Weights of a small transformer language model.
Size: 13 layers, vocabulary 2048.
Architecture: RMSNorm before each block, rotary positions, biases on query, key and value, untied embeddings.
Training: a variant of Muon for these matrices, 554M tokens.
MLP neurons of a small language model. Each row is named by its layer, matrix (gate and up: input weights; down: output weights) and neuron, and shows model dimensions 0-127. Each number is 128 + 32 x the weight over its row's rms, rounded and kept within 0 to 255. A neuron's up and down rows have the sign that makes its largest values positive.
Before each neuron's rows, "fires after" lists the tokens most often just before its 100 highest values on Wikipedia text that the model never trained on.

fires after: "s", "ic", "ol", " c", "c", " st"
L4.gate539 [172  91 118 105 125 135 105 107 152 124 172 144  95 172 143 105 157  86 102 131 161 116 111 194 172 132 110 145 117 121 119  74  89 108 116 148 152 119 171  86 180  77 168 112 112 163 146  67  96 141 100 164 148 100 139  93 126 176  94 132 176  82  84 128 109  78 130 160 129 141 134 130 163 123 132 145 187 103 134 117  93  97 167  93 111 159 130 119 135 102 133 112 188 191 161 126  85 119 134 131 150 146 110 149 134 102 126 125 102 166 125 171  97 114 124 126 114 180 139  81 103 189  76 210 177 104  83 112]
L4.up539 [166  92 196 188 175 130 186 119 126  96 138 119 187 121  90 138 177 120 122  95  90 149 122 106 143 172 105 214 110 123 141 130 122 132 167 126  85 205 122 140 149 133 162 146 129 113  74 109 135 138 150 124 164 119 138  76 163 174 119 178  96 127  90 119 125 131 144 129 126  82  75  55 120  72 150 104  75 115 124 195 175 160 128 106 135 136 103 115 128 141  67 146 119 123  73 125  67 138 102  84 121 158 133  84  82 198 177  83 128 126 111  86 140 109 169 123 173 115 110  94 146 129 125 131 156 135 125 153]
L4.down539 [136 139 128 153 122 104 176 136 157  85 219 120  77 117 125  89 142 229 143 118 137 126 139 135 118 131 145  62 158 104 159 125 153 184 143 173 137 167 118 119  56 134  32 110  93  71  93 120 126 134 131  86 144 147 142 180  80 111 139 133 113 156 117 104 113 101 151 120 159 123 163 133  95 109 182 100 135 143 179 149 133 103 147 111 157 163 108 153 174 111  92 113 141  79 105 115 134 138 172 123 114  98 134 118 158 111 114  69 142  86  61 111 113 129 174  57  97 126  80 143 117 159 131 116 129  96 125 108]

fires after: " ", " V", " re", " a", " de", "y"
L3.gate815 [166 120 136 122 145 111 148 133 139  98 144 118  81  94 107 211 131 156 106 127 157 122 107  98  87 113 139 142 106  94 163  89 144 166  79 115 128 179 123 149 140 105 120 128 138 139 119 149 118 123 106 200 173 132 112 104 124 119  86 168 114  57  91  82  79 118 146 140 174  88 179 149 130 162 109 110 125  99 108 137  98 102  74 172 150 133 188 124 105 145 239 133 113 181  57 127 110  72  96 157 123  83 162 108 184 174 134 233 156 153 157 126 171 103 112 116 143 105 111 143 126 119 140 106 145  73 141 111]
L3.up815 [127  94 170  59 122 122 115 112 115 165 123 140 150 113 166 102  68 181 128 105  73 114 100 166  96 161 157 150 103 152 133 150 105 134 123 100 145 148  82 164 156 148 127 156 130 142  88  97 125  85 101 120 158 138 115  85 203 119 130 185 157 158 157 153  94 129 178  85  90 147 118 183  92 134  66 181  70  98 114 143 119  65 195 112 126 107 129 120 132  90 163 150 164 150 131 124 127  66 126 121 110 130 180 157 108  87 134 181 130 123  95 144 172 106 126 135  54 149 109 183  84 155 143 107 110 144 136  79]
L3.down815 [162 120 157  92 176 105 121 115 159 161  84 104 167 106 124  86 129 127  93 175 131 119  84 160 113 108 103 148  84 153 143 172 112 121 100  65 154 115  92 115  79 161 180 132 141 180  57 115 118 127 138 112 141 145  95 101 145 175 154 196 131 101 120 156 143 127 160 161 126 128  77 116  84 119 120 191 127 131 101 170 152 163 120 125 163 121 173 148  77 147 191  58 164 151 120 151  93  97 154 184 144  91 118 153 118 152 111 179 120 160 139 153 185 101 131 193  63 126 187 185  91 126 139  99 107 163 151 124]

fires after: "le", " c", " co", " G", "ic", " C"
L4.gate702 [ 94  66 161 161 135 147 137 122 190 193 123 140 153 133 133 109 116 101 150 106  54 128 110 166 114 189 115 156 122 167 170 176  99 153 131 114 143 139 168 136 165 148 156 118 100  92  95 174 161 119 155 151 141  65 165 228 148 120 121  93 145 104 106 161  49 167 148 193 116 116 133 150 109 113  74 134 147  92 103 114 119 103 156 135 128 130  86  75 148  92 170 128  81 118 112 143 125 129 111 142 192 108 125 119  86 113 134 125 119 213 154 160 146  77 123 117  90 159 127  68 153 170  91 100 120 103 146 134]
L4.up702 [156 134 124  86 112 110 134 156 131 141 137 107 101  96  66  98 138 131 129 102  95 191 120 129 125  93 127 159 146 149 156  73 145 119  71 103  78  92 147 168 167 176 131 181 117 120  88 146  43 142 120 179  74 111 183 123  89 106  96  88  79 100 100 155 124  83  95 114  90 184 138 108 150 180 128 158 116 117  85 121 125 121 139 102 159 191 133 120 163 137  94 116 140 162 100 109 127  92 144  86 174  81  89  83 158 122 147 106 139 180  71 114 165 165 154 121 152 136 114  98 103 126 149 154 121  82 155 125]
L4.down702 [100 141 134 150  66 124 119 133 166 150 135 144 109 164 162 132 158 114 151 206 106 112 126 142  87 222 112 125 123 122  62 110 129 109 127  98 166  98 118 188 147 108 120 165 145  97  97 178 194  69 114 139 154  77 162 175  90 175 129 103 122 196 185 148 134 111 164 192 145  77 139 111 125 149 111 126 147 136 145 119  95 142 168 106 105 141  83  90 163 136 134 158  93 158 147 211 125  98 134 117 150  94 107  75 172 148 128 115 161 111 183 146 197 120 153 109 102  96 188 140 151 123 143 125 154 176 151 116]

fires after: " sp", " work", " finish", " w", " la"
L7.gate174 [129 146  98  74 140 116 165  96 137 168  98 152 111  72 178 105  85  53 123 128 135 113 115  46 151 141 102 125  89 169 115 150 166 105 111 144  97  78  79 114 150  82  95 140 118 142 212 157 105 140 123 140 120 113  88 122 138 109 186 150 118 138 139 120 116 158 111 113 161 163 148  67 150 141 130 118 103 126 106 164 101 102 115 161 174 206 156 157 142  96 139 158  94  48  55 178 142  99 119 146 166 181 202 171 152 140  95 151 155  72 117 129  90 110  85  63 121 114 132  95 151 150 131 131  94 132  96 149]
L7.up174 [162 172  97 194 161 157 228 165 169 105 129 106  83 141 146 136 143  94  92  84 128 111 130 121  88 122 164 151 183 147 159 164 118 160 115 149 119 176  85  88 128 166 150 118 120 141 186 151 119 118 120 101 114  89 112 118 138 119 181 106 106 171 126 107  59 141 125 131 148 137  99 158  87 143 165 114 132 129 154 172 155  44 127 133 202 187 167 151 133 165 156 101 139 136 105 140 133 127 153 135 120 130 139 107 125 112 105 107  76 153  88 130 135 134 104 140 138 172 118 171  69 166 103 112  98 166 131 146]
L7.down174 [130  59 141  85 148  53 109 120 156 122  92 134 177 120  94 162 140  97 195 169 130 156 191 124 155 132  88 119 181  95  97 138 142  99 102  89 123 215 115 165 152 169 129 174 152 196 127 129 154 113 107 116 174 127 165 132 131  82  94  82  75  50 168 135  86 130 147 102 118 151 186 163 143  80 109 128 158 119 169 177 133 156 168  90 131 125  97 115 109  92 115 100  87 155 186 101 104 127 139 147 173 137 104  83  69 114 108 134 125 112  90 120  72  96  58 179 113 170 162 135 146 155 130 179 116  93 182 110]

fires after: " ", " (", " Ma", "an", "s", " Li"
L3.gate440 [149 115 137 174  96 119 166  75 172 142 114 137 138 121 138  98 172 129 160 123 135  98 181 141 159 141 116 111 167  69 154 200 102 143  72  73 138 130 130 166 100 119 150  47 111 120 127 105 158 169 103 152 129 174 137 201 161 106 103 110 156 141 159  66 127 115 137 118 102 139  94 136 112 157 137 101 169 140 109 178  88 153 113 107 174  62 123 160 118 105 111 163  54 131 134 110 139 139 147 129 161 126 147  49 151  92  90 102 129 166 127 104 150 184 126  33 169 137 140 112 157  93 185 142 148 131 120  98]
L3.up440 [167  86  98 208 149 159 150 112 126  89  83  97 144 112 133 153 150 139 169 160 137  90 170  96 119 175  95 153 136 158 173 144  75 177  97  86 151 125 191 138 143  87 153 152 153 151 120 101 114 102 135  97 110 128  76 106 157 139 143 197 114 175 102 118 145 180 122  78 131  73  70 100 119 106 116 123 125 119 211 200  78 135 171 103 105 147  96 101 126 107 111  93  72 121 106  93  86 172 116 154 160 129 105  95  82  95 144  98 187 113 135 116  76 169  98  91 153  99 115  93 114  83 139  98  81 104 145 113]
L3.down440 [119 137 145 136  89 128 194 101 115  73 115 133 166 127 192 182 143 127 167  92  99  90 131  93  87 136 129 142 165 122 206 137 130  83  92  81  88  93 122 108  99 166 199 107 158 225  92 130 173 155 176 110 126  86 127 114 191  94 143 117 109 140 155  84 110 128 137 125 147  93 120 145 171 175 111 116  95 169 115 127 107 127 139 135 140 117 136  95 141 113 105  89 159 160 103 103  90 120  68 146 147 119 105  94  77 102 170 139 114  82 128 124 102 178  63 130  71 121 115 156 109  71 153 164 165 113  89 141]

fires after: " De", " E", " de", "A", " re"
L2.gate102 [151 136 118 168 113 118 131 134 134 145 111 137 142  96 124 126 103 137 156 143 165 151 121 105   6 138 144 128 125 199 188  83  95 149 108 149 115 173  98 129 180 118 146  92 112  91  72 196 163 119 136 145  83 118  70 130 129  80 100  81 140 113 143 136 119 149  69 109 173 103 108 149 111 106  50 134 162 177  94 114 101  72 127 131 110  80 134 137 127  79 118 176  75 143 185 139 101  96 165 114 119 123 174 136 120 156  63 128 128 134 113 133  94 148 203  87 116 164 132  78 154 170  84  87 138 145 136 188]
L2.up102 [ 51  92 102 123 109  56 119 139 157 125 103 184 118 112  92 123 145 141 167 118 134 129 132  77 147 124 106 167 137 179 131 113 186 133  51 208 128 181 124 106 127  83 111 119 173 102 142 129  90  80 143 186 111  38  94  81 112 103 140 162 115  92 144 135 134 137 127  81 135 145 116 168 113 107 126 158 103 151  86 104 164  66 113 121 143 172 159 146 157  60 150 147 129  94 106 141 124 114 162 174 102 121 155 162 124 131 103  95 140 149 178 145 109 130  98 136 124 148 103  95 123 147  61 117 136  67  95 148]
L2.down102 [148  95 111 116 128 129 143 179 177  95 144  72 200 113 145 147 110 145 158 202 154 149 126 112  71 124 136 178 152 110 145 151  96 171 138 145 145 186  90 147 128 107 183  69 116 176 105 126 171 165 109 138  86  97 135  98 132 121 109 170 124 137 110 117 166 132 136 132 132 127  76 114 134 185  66 116  95 131 130 129  73 153  88 147 143 143 178  75 119 122 178 127  73 102 142 166  97 139  66 131 122 111 127 138 137 126  29 107 159 138  54 139 117 101 189 163 124 187 184 150 134 162 121 106 101 137 193 142]

fires after: "s", " C", " c", "ry", " can"
L4.gate446 [121 131 181 143 135 215 109 165 115 160  83 127 117 156 180 125 160 126  61 156 164 119 169 138 148 149 104 142  75 142 126 141 109  49  97 135 151 127 136 113 109 100 101 126 114 195 119  89 126 101 111 111 110  89 138 126 136  96 104 150  73 166 122 146  69 124 103 138 140 112 167 111 110 148 127 106 115 112 142 102 174 140 128 110 115 207 135  80 125 136 125 180 118 168 168 125 143 159  90 163 174 166 158 140 125 133 102 132 204 151  96 139  87  43  73 137  80 119 116 134 144 129 142 165 120 174  83 131]
L4.up446 [108 102 210 174 109 149 108 119 137 118 124 159 131 160 130 104 190  67 166 173  84 110 140 125 169 103 165 126 106 234 128 122  77  61 137 102 141 107 106 191 151 108  94 154 124  72 104 141  76 219 128  93 111 103  83 110 109 152 134 115 182 171  58 128  92 140  78 147 133 166 191 111 154 122 118 133 143 124 166 118 147 102 152 102 136 114 126 121 159 145 114 148 149 134 115 138 147 121  98 226 162 193 165 120 116 175 132 119 110 120 128 107 137  94 102 145 100  99 142 142 181 123 111 103 190 123 155 197]
L4.down446 [118  98  94  85 139 127 124 119 122 142 123  78  87 130  87  53 141 219 207 130 106 101  80 107 161 155 137 108 148 120 115 164 162 126 118 121 142 130 112 112 177 142 127 116 114 111  83 126  57  89 118  87 166 181  79 109 114 122 159 161  78 105 190 159  78 121 110 115 132 126 128 103 108 136 121  79 122 133 156 146 174  57 105 165 144 172 164  94 149 196 104 148  99 110 154 116 109 199 138 188 108  96 146 132 161 159 153 151  95  80 136 121 134  99 141 161  63 101  57 162  82 112 151  88  97 191 137 122]

fires after: "li", " J", " st", "n", " St"
L2.gate738 [180 124 115 188  79 116  94 135 180 118 153 141 118 106 150 135 102 159 138  75  63 114  76 147 129 113 116 132 119  95 146 161 160 116 117 176 121 123 125  51 115 156 181  94 107 116 166  83 126 179 174 107  93 139  73 136 116 100 156 130 122 111 143 141 142  97 134  59  89 157  89  72 117 144  88 122 147 107 104 135 150 108 119 105 195  88 111 147 153 138  48  92  78 147 129 114 188 150  73 200 147  88 124 115 132 178  71  95 121 117 111  80  74 124 164 126  45 146  84 111 119 114 143  95 158  98 110 131]
L2.up738 [120 151 126 139 133 114 115 123 149 118  86 145 206 130 108  77  85 102  98 113 137 191  93 115 161 163  69 129  81  82 110 138 114 119  82 115 146 132  61  96 158 109  90 116 121 128 162  94 100  80 115 110 125 188 122 101 105 193 100 102 123 146 119 133 164 165 145 121 173 151 152 133 110 214 129 133  75 128 104 100 157 121  90 130  84 164  62 111 132  97 123 111  92 135 199 152 142 120 130 149 113 107 171  98  89 105 132  78 100 132 145 149  75 162  61 162 175 172 139 122 178 124  98 161 105 154 114 157]
L2.down738 [115 132 144 127 149 101  98 181  91 159 129 172  91  85 121 182 165 147  99 157  61 109 107 139 141  75 128 135 125 126 168 120 172  87 122 177 130 138 154 110 106 133  94 119 104 117  98 107 152 135 155 177 126 133 167 128 139 101 144 186 110 116 151 141  67 160  77 141 124  53  66  77 120 102 167 150 133 164 132 137 133 181 123 105 160 117  86 147  88 154  88 115 214 140 157 160 121 108  78 174 152 172 206 125 102 111 133 166 148 125 138 127 144 114 166  87  68 126 115 148  83 126 129 124 112 100 100 103]

fires after: "s", " ", "ur", "n", "an", "y"
L5.gate161 [163 174 122  74 112 150 124 115  74 164 132 185  86 150 124 143  98 115  94 113 104 131 176  95 121 155  89 129 116 184  92 121  83 134 159 113 108 168  96 158 156 121 131 142 118 114 186 134 106 116 103 114 126 128  83  74 145 127  98 150 139 106 119 150 142  92 116 108  80  81 148 104 128 113 145 114  88  20  99 134 132 144 115 209 117 113 131 131 136  52 170  70 118  95 136 130 122 142 128 158 120 134 168  84  93 103 139 168 120 154 109 128 139 173  92 111 131 129  98  84  97 163 151 116 162  82  93  50]
L5.up161 [120 106 159 153 104 183 128 166  81 120  61 144 172 132 146 132 175 156 120 130 102  77 132 139 103 124  97  88 136 120  87 136 124 110 156 178 138 191 111 186 174 110 111 120 123 164  92 154 149 145  64  86 128  85 113 115 129 121 134 135 113 149  96 106 119 106  74 131  99 142 140 111  94 175 129 107 113 142 160  97 110 144 134  95 103  89 114  94 135 141 184 127  76 148 207 143  85 231 156 118 100 165 106 144 142 134 155 181 122  45 144  64  36 168  94 107  80 119 111 109  63 127 146 116 155  65 159 141]
L5.down161 [145 118 216  75 112 126 115 149 127  98 111 142 122 112 126 193  62 125 128  93  98 118 182  97 108 140 128 107 151 152 167 106 164 154  89 117 124 131  63 106  99 134 132 199 133 123 104 172  94 140 118 114  82 159  70  99 134 196 123 128 119  86 178  91 120 135 145  85  88  99  96 157  73  95 150 119 108 156  82 143 193 179 127 184 123 146 130  85 139  97 187  68 141  99 115 150 174 122  51 122 170 128 161 155 107  79 152 138 122 107 117  82 166 125  88  59 127 124 108  98 122 112 136 176 107 111 103 113]

fires after: "\n", " S", " To", "om"
L3.gate705 [133 140 138  83 156 131 108 155 147 110 181 133 121 163 138  63 175 172  85 108 149  64 112 104 157  83 135 154 118 162 140 178  82 127 123 139 136 142 128 123 126 140 166 142 126  88 127  97 141 177  98  85 113 179 127 122 129  89  39 116 123 172 105 159 135 133 148 123  92 185  79 126 121 128 149 111  74 148 120  90 162 116 113 145 102 112 166  47 126  66 120 139 118 192 107 196 146 163 177 196 147  97 140 145 106 115 123  59 146 161 149 146 138 162 153 126  91 144 115  85 137 114 186 202  74  72 150 122]
L3.up705 [138 121 155 155 121 127 153 153 105 121 143 175 166 105 128  76 141  89 140  86 124  99 145 102 132 129 124 183 109 170  96 126 114  75 151 143 152 138 120 186 188 213 151  95 172 200 156 152 174 163 135 178  78 140 148 114 128 121 216 103 182 204 108 105 128 169 132 145 146 117 120 145  63  68 148 155  98 155 126 116 160 128  73 131 166 136 162  77 193 173 147 134 187 138 154 134 182 128 118 171 123 124 165 134 161 137  89  85 105 140 186 127  78 143 159  73 121 116  58 147 108 100  84 164 102 158  88 134]
L3.down705 [159 119 122 133 157 148 179 101 124 116 196 150 103 104 149  91 169 131 109 123 144 169 102  83 177 140 116 137 122 188 122 131 192 184 151  49 105 124 121 100 153 108 131  91  75 130 152  99 160  95 155 144 112 184 133 194 146  85 169 205 111 118 131 125  57  78 125 173 165 115 106 126 121 105 175 125  79 126 152 115 108 117 111  92 103 133 118 139 135 143 118 190 124 172 124 132 146 142 119  90 131 140 138 170 163 161 139  87 144 101 171 154  65 122 156  98 217 142 100 123 125 142 148  84 121  91  38 169]

fires after: "\n", "-", " He", "."
L4.gate374 [132  93 134 125 139  70  95 111 121 140 103 142 179 155  95 122 135 123 170 127 142 196  83 112  92  81 155 103  74 129 175 147 107 145 107 171 123 161  82 175  91  83 113 133 118 106 142  91 113 132 109  89  71 134 125 154 147 118 170 136 134 152 128 106 205 160 130  70 127 183 125 143 158 120 106 148 119 165 119 164  89 123 112 169 101 150 124 135 116 130 218 113 129 134  98 162 151 158  99 142 102 130 110 159 122 110 169 109  89  46 116 101 137 100 158  98  69 107 114 115 158  91 114 117 178 143 103 186]
L4.up374 [ 89 143 157 130 124 130 144 116 138 133 119  92 135 162  83  72 154 139 113 133 112 160 110  93 115 131  76 128 122 139 179 159 123 126 118 126  72 149 122 153 106 104 148 135 135 123 164  80 187 163 108 136 104 122  81 161  76  58 109 140 153  78 171 159 121 113  96  96 115 109 146 144 139  89 118  76 119 119 195 160 140 119 182 115 117 207  85 109  74 123 113 120 116 120 102 158 129 192 135 155  76 116 111  86  90 103 186 132 149  96  99 108 116 168 133 163 132  44 147  49 130 128 131 109 169 178 166 104]
L4.down374 [115 121 160 129 155 133 137 186  47 193 132  97 184 102 165 151 187 139 149 158  89 141 102  79  91 127 109 127 140 126 149  94 126 151 151 148  94 124 174  69 122 132 160 158 123 134 138 183 174 122 142 148 125 110 156  98  79 103 132 108 146 141 179 102 146 125 136 127 183 165 192 134  82 161 168 118 113 184 111 171 155 114 133 171 186 109 147  98 105 142  81 134 134 102 153 118 190 109 185  43  92 145 168 122 174 176 114  98 189 115 226 115 119 125 167 190 155  61 146 122 145 162 122 169  70 195  88 140]

fires after: "\n", "-", "ic", " \""
L2.gate424 [125 129 117 123 171 120 123 134 112 135 122 138 159 138  84 127 134 113 169 159  88 149 145 147 117  76 106 111 164 113 150 142 128 136  79 165 136 137 128 105 135 199  69 132 139 117 113 113 118  46 105 178 171 135  82 119 100 107 176  74 109 143 159 128 143  76 109  90 194 162 124 132 141  85  94  82 131 146 160 128 150 144 178 100 143 163 131 161 157  74 157 103  74 112 122 144 122 194 124 193 126 122 106  96 123 105 150 128 129  70  92 180 116  67  72 167  96  93 113 113 124 121 119 131 187 150 130  97]
L2.up424 [120  88 113 127 124 167 146 123 105 148 104 116 104 119  92 126 193 136  90 104 127 108 144 166 119 104 149  82 163 133 138 133 123 100 126 159 137 135 165 146 121 155 162 151 144 120 160 128 155 107 150  89 220 144 123 169 145  75 187 112 113 110 199 137  99  76 171 132 166 121 156 155 167 160  91 125 124  93 126 139 152 117 187  63 126 115 122 134 187  86 132 117  82 135 105 187 124 228  46 152 102 133 119  91  75 143 141 169 165 146  93 121 161 103 103 136 165  51  63  89 145 120 110 163 176 113 126 134]
L2.down424 [105 178 181 158  86 115 139 126 151 145 215 179 178 113 208 110 165 120 136 106 128  91 114 203  89  97  92 174  66 122 129 115 123 134 148  73 141 154  89  98 154 150 183  95 121 138  63 121 135 166 123 148 105  95 110 120 101 126  74 109 113 109  98 134 142 137 165 124 106 172 160 100 108 104 119 198 101 104 108 175  78 158 134 130 126 174 156 108  53 127  95 100 134 132 165 119 130  44 145 129 107 128 106  91 182 156 170 113 110 146 216 141 121 150 155 153 138 137 159 115 100 114 137 128  91 158 111 130]

fires after: "le", " a", "ed", " c", " A", "z"
L4.gate364 [ 94  66 138 131 181  90 122 177 115 168 119 147  90  90 113 129 134 140 184 100 133 106 163 147 141 165 119 165  99  71 191 186  93  75 125 177 119  99 131 150 127 133 114 103 141 118 128 154 140 114 137 148 152 150 115 119 143 227  88 107 107 138 119  91 131 150  77 108 165  63 110 124  99 124 126 120 123  67 137 156  99 141 141 136 152 195 140  89 182 106 127 136 119 100 117 145 208 143 129 126 130 161 188 128 150 119 154 103 126 156 144 131 125  98 179 116 182 157 141 146 122 116 106 101 125 129 139  95]
L4.up364 [ 82 184 125 176 111 166 121 128  96 176 123 131 169 145 104 154 138  99 163 180  65 151 111  75  76  99 167 135  74 122  91 113 182 134 108 162 100 153  89 139 193  97 102 135 104 114 155 146 112 124 160  80 137 165 143 100 105 115 114 144  88 167 107 190 139 104 127  60 156 168 177 179 122 165 147 150 103 119 108  82 127 136 159 134 141 151 119 184 110 131 124  76 116 115 110 174  95  91 130 148 104  54 153 155 131  94 126 140 121 133  62 128 150 147 107 120 115 108  33 155 132 102 128  94 149 121  94 134]
L4.down364 [102 127 119 143 113 146 120 129 155  82 171 136  52 156 109  86 145 193 151 131 129 135 109 147 135 185 129 169 132 153 104 123 152 121 163 112 109 110  55 162 160 106 144 114 158 108 148 166 101 115 140 162 158 138  88  85 104 181 142 154 127 172 168 129 167  49 120 167 137 136  51 147 113 101 138 152 148 118 105  97 122  91 156  85 107  98 102 111 142  98 138 125 198  70 137 133  76 194 118 130 170 125 114 138 186 126 169 205 203 115 123 152 118  98 155 159 140 102 198 148 127 123 143 111 112 151 142 137]

fires after: "s", "st", " as", "c", "arch"
L5.gate174 [136 160 176 137 133 102 117  76  92 114 135 114 158 126 143 138 113 138 112  68 202 164 131 112 156  57 114 134 144 131 168  80 112 127 183 134 114 182 137 134 168 119 204  88 155 135 132 102 127 118  83 163 149 121 149  36 105 166 167 122 143 143 188 168 148 205 132 103  84 156 147 163 166 157 170 115 118 144 177 148  96 144 111 144 144  31 100 119 129 168 142  85 108 135 129 108 156  92 192 117 137 147 125 164 104 120 121 111 130  87  99 147  90 132  98 164  85 192 106  61 193 162 162  96  91 176 109 135]
L5.up174 [133  77 148 111 110 134 180 102 158  98  71 129  96  88 189 126 144 111 156 144 161 134 134 155 182 109 148 160 104 127 103 107 179  90 180 121  87 159 107  73 113 162 124 160 147 147 114 110 131 169  91  76 134 146 114 132 119 185 127 116  99 108  95 103 191 172 139  82  94 144 142 112  98 117 117 151  84 150 109 163 154 139 126 126 158 108 171  83  85 123  85 120 168 123  88 106 138 117 184 137 136 174 113 123 135 138 125 116 106  94 126 153 143  65 202 104 159 119 157 141 180  85  85 221 118 130  75 124]
L5.down174 [ 89 107 175 130  67 127 153  89 125 129 176 175  64 141 103 172 109  93 129 156  42 151 114 108 158 132 123  85 156  89 134  60 153  91 138 151 115 191 120 162 146 124 115 162 111 128 133 137 104 106 150 153  93 114 144 100 142 104 109 172 132 173 121 149 124 124 147 117 150 137 156  74 127 132 174  97 170 144 135 116 121 112 163  71 121 135 161 141 124 156  88 155 206 148  63 111 136 112 108 104  82 171 101 109  87 156 123 141 127 171 112 186 169 126 143  90 104 103 130 126 121 120  59 120 196  80 165 104]

fires after: " Ra", "ra", "ed", "od", " Ka"
L5.gate944 [114 110 136 187 143 150 144 133 172 165 143 115 114 124  97 105 136 175 138 117 111 134 189 112 140 176 140 115 130  44  95  44 167 124 144  96 128 117 139 147 134 186 187 121  92 153  85 184 135  75  88 184 156  91 178  92 162 142 153 115 131 152 165 123 151 152 116  84 113 159 196 170 102 179 114 162  80 159  98 184 124 130 139 142 115  87  70 107 115 116  76 142  99 124 195  96 117 130  88  85 136  90 105 118  84  97 114 164 117 115 150 101 153 127 141 127 106 135  90 169 143 127 124  97  99 102 169  80]
L5.up944 [161 125 125 120 173 113 136 160 123 113 100 175  92 127  97  92 128 137 115 142 124 112 123 133  92 105 117 127 122 164 145 110 137 175 118 145  99 136 125 111 123 167 169 129 110 138 124 124 146 145 134 133 174 136 108 141 114 109 134 152 119 175 125 146 153 115 186 122 109 183 134  66 136  94 122 120 135 102 106 144 137 181 138 143  24 159  89 125 124  60  95 129 175  62 140  95 149 141 152 176  65  70 105 135 189 129 118 172 125 129 127  87 180 123 117 135 111 147 127 104 230 106  62  97 136 147 126 132]
L5.down944 [180  89 127 123 133 129 150 127 106  82 119 181 105 146  87  90 144 176 143 109 113 135  99 169 116 141 140 160  74 149 181 155 136 120 114 136 164  75 105  75 103 113  66 136  95 142  96  83 150 141 149 121 121 168  83 142 175 118 176  99  95 158 193  61  88  95  91 110 171 110 134  77 138 140 131 145 158 135  77 101 115 155 154 136 126 157 191 115 140 152 100 149 153  81  81 127  91 114 142 138 114 130 161 119 112 186  98 109 110 142 134 133 127 131 113 206  96 168  64 146 105 106 135 146 121 171 109 155]

fires after: "S", "s", "th", "mi", " Sea", "ic"
L4.gate355 [ 86 115 125 162 106 103  80 126 162 122 146 136  69 174 183 140  99 201 114 114 143 136 106 106 124  73 118 138 103 123 181 116 125  86 192 102 119  73 158 108 136 135 203  87  43 104  54 103 130 113  80 153 155 138 107  85 178 109  80 127 162 155 103  94 147 153 141 132 132 147  94 129 173 152 185 131  82  74 103 140 183 155 152 118 147 112 103  77 131 110  91 143 137 115 152 147 137 167 114 212  98 152 201 175 179  51 144 184 109 142 126 101 154 146 118  81 145 143  96 119 101 115 140 179 122 135  64 100]
L4.up355 [129 104 108 183 129 116 164 125 157 110 152 147 139 100 147 132 117  89 145 134 139  93 140 128 170  84 148 121 165 148 107 114 150 118 107 132 108  85 113 134 116 178 161 133 146 139  57  92 129  75 135 167 100 103 171 102 137  76 112 179 156 136  80 137 103 126 120 124 126 120 124 152 129 130 164 109 188  94 216  92 119 143 117 162 149 162 112 122 115 182  87 126 102 122 140 172  38 152 108 172 148 142 101  94 131 133 134 123  80 107  70  80 172 148 200 143 129  89 105 141 150 159 133 163  96  98 141 137]
L4.down355 [171 101 110 118 139 112  61 169 120  65 206  84 166  95 151  95 160 143 142 117 153 107 111  94 182 142 129 129 119 103 186 133 135 191 139 131 189 128 104 122 100 128 157 162 120 135 113 130  62 115 168  79 135 158 121 133  68  85 109  58 129  99  93 161 164 102 100 165 155 141 111 195 131  83 120 134 108 161 103 138 162 141 143 139 153  78 136 125 149 139 158 127 110 126 106 127  66 146 194 157 189 103 157 120 137 127  91 133 142 103 179 135 152 154 127 122 116 176 134 112 107 169 184  58 126 119 181  57]

fires after: " Ra", "ur", "ra", "ul"
L4.gate528 [131 136  86 134 128  88 129 132 137 118 196 190 111 149 146  75 175 103 122 126  67 137  81  97 117 146 129 187 147 114 167 113 175  99  96  61 137 103 135 181 163 122 116  76 136 145 166 149 132 173 176  64 119 119  99 153 138  91 173 126 103 173 118 113 118 184  77  79 156 159  86 142 131 171 127 150 163 184 153  76 163 135 135 145 153 159 134 103 107 177 115 164  92 166 136 138 115 123 110  67 145 126 146 142 108 182 143  99 123 106  81 117  89 144 160 123 167 100 114  91 159 155 129 102 149  66 135 165]
L4.up528 [155 163 154 153 122 156 152 167 114 129 123 143  36 181 166 112  95 140  96 106 128  56 131 167  59  45  89  83 160 145 107 135 120 158  94 168 162 148 126 157  94 108 133 148 146 202 102  98 112 160  43 138 109 157 146  73 105 125  76 149 127 108 161  80 148 115 119 128 111 124 122  91 116 145  87 168 132  86 151 133 116 124  92 163 109  93  77 164 118 110 140 152 145 145 132 126 159 134 149 137 148  99  88  99 140 180  96 137 125 178 111 117 119 139 132 112 135 117 100  87 115 110 117 119 190  83 140 154]
L4.down528 [118 122 130 104 133 123 140 181  33  73 107 134  75 165 171 136 151 141 140 124 167 115  92 139 166 108 169 151 126 112 179  57 124 108 122 166 213  95 102  96 101 137  96 127 136 159 137 124  84 155 127  91 182 141 107 114 157 106 149 125 137  90 117  90 175  83 124 134 178 123 100  98 141 109 106 126  82 201  94  93 138  84  85  78 106 141 113 172 129 147 122 202 116 135 101  94 141 163 126 154  86 121 109  66 135 102 150 149 193 106 132  76 128 102  90 161 113 178  81 127 123 124 131  58 173 120 117 166]